Weights of a small GPT-style language model, trained from scratch on English Wikipedia: vocabulary 1603, 6179 steps.
MLP neurons of a small language model. Each row is named by its layer, matrix (down: output weights) and neuron, and shows model dimensions 0-191. Each number is 128 + 32 x the weight over its row's rms, rounded and kept within 0 to 255. Numbers have three digits each.
Before each neuron's rows, "fires before" lists the tokens most often just after its 100 highest values on Wikipedia text that the model never trained on.

fires before: "ation", "ity", "ate", "ated", "ipp", "ature"
L5.down377:101171200170125118107135097096121130156120140138133126114119144133152193147068134161147133094133132127133119182200132124078131066209119173147140122136127129083171055122072123138145136133134109154129141098113099174057083080143182098104117139130177140135142139128145162118150148147183058169138134144093147115099063140121128119120192148082127182122161195067183040141113140111177144090137124140129108139139136061110160114098105137135109121127135189159086146171170171121152152110118095174088132140079110115112130101092159109172102179163100095091130140139105116137113130153154168111

fires before: "al", "ated", "ation", " of", " to"
L8.down447:150155162131175163104146140181133152176159143117110157161090066129146100100106116085142125160166128165151121142106091145096101104156115147081160144146095108154098119180100154151086124120158123128147125111089108109090140083083090131117063126103127171108183116129089086192145154094087167133127098109133193066126080120137109039157096085122150124210136168094142149131127122106106111167114147166034119165127140167072076198108124170128120146143188139132103127153125111165143140182150137123102194104104154124167147103148118199161160081156077160105092096121111198108095148152113123148

fires before: "ent", "ence", "ley", "ency"
L7.down464:134123115139113141183123159158190132093148125159114124141094117115148147125151164156123108119102069116101132111184101168156156157089099174112133137141081105143120078209105114189155088159164107108133213178126126142152207171100108099157173163226123161118120135078149087138098133110131112115150152105149134173149144118066060102086065115190137170149091129125123115133122124088126155107200129167130076072089148079149121133132156120153139134086061118145087163095157099143112063079108133167179133128101034139170136121105080162186167156074109169117111100171121141071126137143140103164

fires before: "ing", "er", "ten", "ers", "St"
L6.down708:119151066143109125145113156078144073180126113104116163119138118153164095102130105164085103101100130166188132140178128091095110092075121144109130169159160198151107110146142106134093138101172078096140146177170142079106055120165157107178126166135128079115114150099086103109164091096075112128169103118082110152154145100099163128158099115218107129174064109130196123097096156133126129137118146148136069061078154088173079142159187110142149082125169147117159150123098092180145117158142137098096117108079139129153134125138117108112153127129165152153117129098192152176104083131157125121

fires before: "t", "ign", "im"
L6.down823:109112132086146112117114096087087129089216162114103122147134098096102097124158170131088155114131149134090163121112126121129167107141144162122137127106157051114087139043104073185152111104151129117103101102108126058173155178134140095068112158108081118161176149108190116108156113105101174129130096170131084096087148054073155186098118126112179140127090123095144138133093168177159053226093140118104136167202134125086166130092141134164185125126149147127215149130143112108162111111121152123139141103066146154171087187092157170144147109131171102141126129102198172178141111127137065127

fires before: "9", "and", "r", "ated", "ar", "op"
L12.down477:152109113144120090154138111209173116171125103127138105108082168116165104133126123154080119111170113136115139126167068138078100127093135170125145085092129092183179170129129186107148171116067161094105126183060163115054161061100049101087097115125103117154164125116140122082142182118094150173122139155195144125102113069078112150158139167162135104119118118091135085155141152138134156130176118104106182127093058116138147119085157131122136153111095132080102140149137146136153129132136138111187158163094103122156114151106163167099112131139129163132097139123120115167167111139151133169

fires before: " of", "ered", "er", "epend", "ic", "icip"
L6.down286:129137116150149128126100085065119093144114137165131132143082138133165116089086123168163140115070101130097176087160158066096167125130109112139159176059193117100132134075217097154116079150129142129160191119187129116138148116139166082139158114078074154108137165154111149097131159145191162135125162169076112120138142141186142135143131153050108094125121074100148090100095126160183162130075150103087145103138146076181145118108112160202114133137140120116087140173185144158102096183083084109178181117164146082093137150142123082117129153105129079072110113149116142133115159165130126158

fires before: "er", "ral", "re", "ers", "al"
L6.down178:124109157142156099093052129074061132196129065107143118171130119146112069132098109199071122107164121152149090158131136138144159135111103086084120141141162167112180085142148170178127124108110123089108153135108111100082078131122141125068170176082159115154075041075092110084123122120138071134187070113107136138162118119151145166136126084150098155106135127101179086132119189141143165131157153133098150117124094117153152120091107093142134101114069148077164154149157171080162157176123145116133095110144158165086103165115203132165130064136097137087130144166149099098103148089175131121

fires before: "ent", "en", "r", "b", "er", "ers"
L4.down712:189149119088121127139144096180137159188130113131119085095124129160091149086093118141135133150129124130077142156164126097133147167143150195129125200179100108149068118096073157110118114079142123201130096140173166124073077138094164094116123195140133088132160091137118117162122136145158046104111159118135082137115129096156143129133155137151131131147057092129118128132129104151110185143095077116139133116102172129166105159147110139112186130102152143098089146159072123123109193125147108116127131186104089138136083120090129135134201095120097074106095127119170168082106136107127152133

fires before: "b", "ath", "v", "g", "ep", "j"
L5.down828:136163120091112138121171145128187157086184127154129140111148120143083033153168076117168099065078108123110080139109151135136137154100170135100099093154175131126191090107129183105089084139124143147138125157149150145149150131122130157119098118122129155115071151044100132089095105112072168169153185104170121130125126173155132095177125162111158189132088144102111161160146139134101132173078048129085106099119119120139140191096184098173140106081124095113157148118069128136111117176119167109079144185112103188161153141108050103117169106138087089155118118176175179165163134102128073086

fires before: "ished", "ation", "y", "t", "in", "ated"
L5.down747:155189101140101149126167136161163162105158129207126139068103117114125148128160136059128131106178123096155127133133123112133180074144165123087116171141179130143117192124143161164088083133155106079179048129148182108161147094121184144074104157076169094114181105153159118137173185117157169128126175093095133145117132115072162101136131152107048090130141137045160101100098090153139128128157095123134155235129077115147185135162122098154118122090122120159101093139124148145119122155112138089197162125148111126132112128157068100120126131108141144110158113108124165106081116132082129113

fires before: "t", "us", "s", "ime", "ing"
L4.down144:120162162130115095140111164115186174187108112109082131132146134093054127141124164124097114140101123167177104189115161186165149119137132103184151111132142100115102138139137173128114115106088092107079071120189095123143171151099158088141104159128098117130178156166147157164177138134082144151142061097107090102113093089123153122138171108160139143133101129066126128170168132121156102128121086110094148160105140178108128185132115134126089136090158133216105129091139203071072141104146193123110167124092146174139147091109064103082044124149153116146120142128101181150162140159126091046

fires before: " ", "he", "her", "h", "r", "n"
L5.down511:089129105148090071097071158122125158133048128069131137106133136142173124108159119104104106097118135144131104143188114143126173156136091181152108152123068170132219119042113113142141099144136178121147164159141090047134144076097119146115144162142062174139153140091163110132131098148123107072165126061093080161114239142146068088123115198141169206131145138158151131138140115142122115147126124145106119112138158151160153181168190191149140164181078134178108101151107105177104169146183107102155094114155124108151136170181155086080123145161073144145111116158156086160093137109117040119

fires before: "ce", "ted", "c", "k", "to", "e"
L6.down163:099044150168116144114179113091176094134182202104117149128152103158182088114142169141139140123134152114116149118134181141101124105103073124093187125102090136111125109123106138126097067122134128078095164072109135142107160129100107129119113143127152115109131173111077145183145129099154130125124111119063131084187158074119163055178141180110147133165131124099102152133131124095182104144149179082135113042170191135083110189153143123117149150123135097075124137110149155171117130075117167080133138138117181137127108131154139101138052154094173087075145135157190127146053149105144094141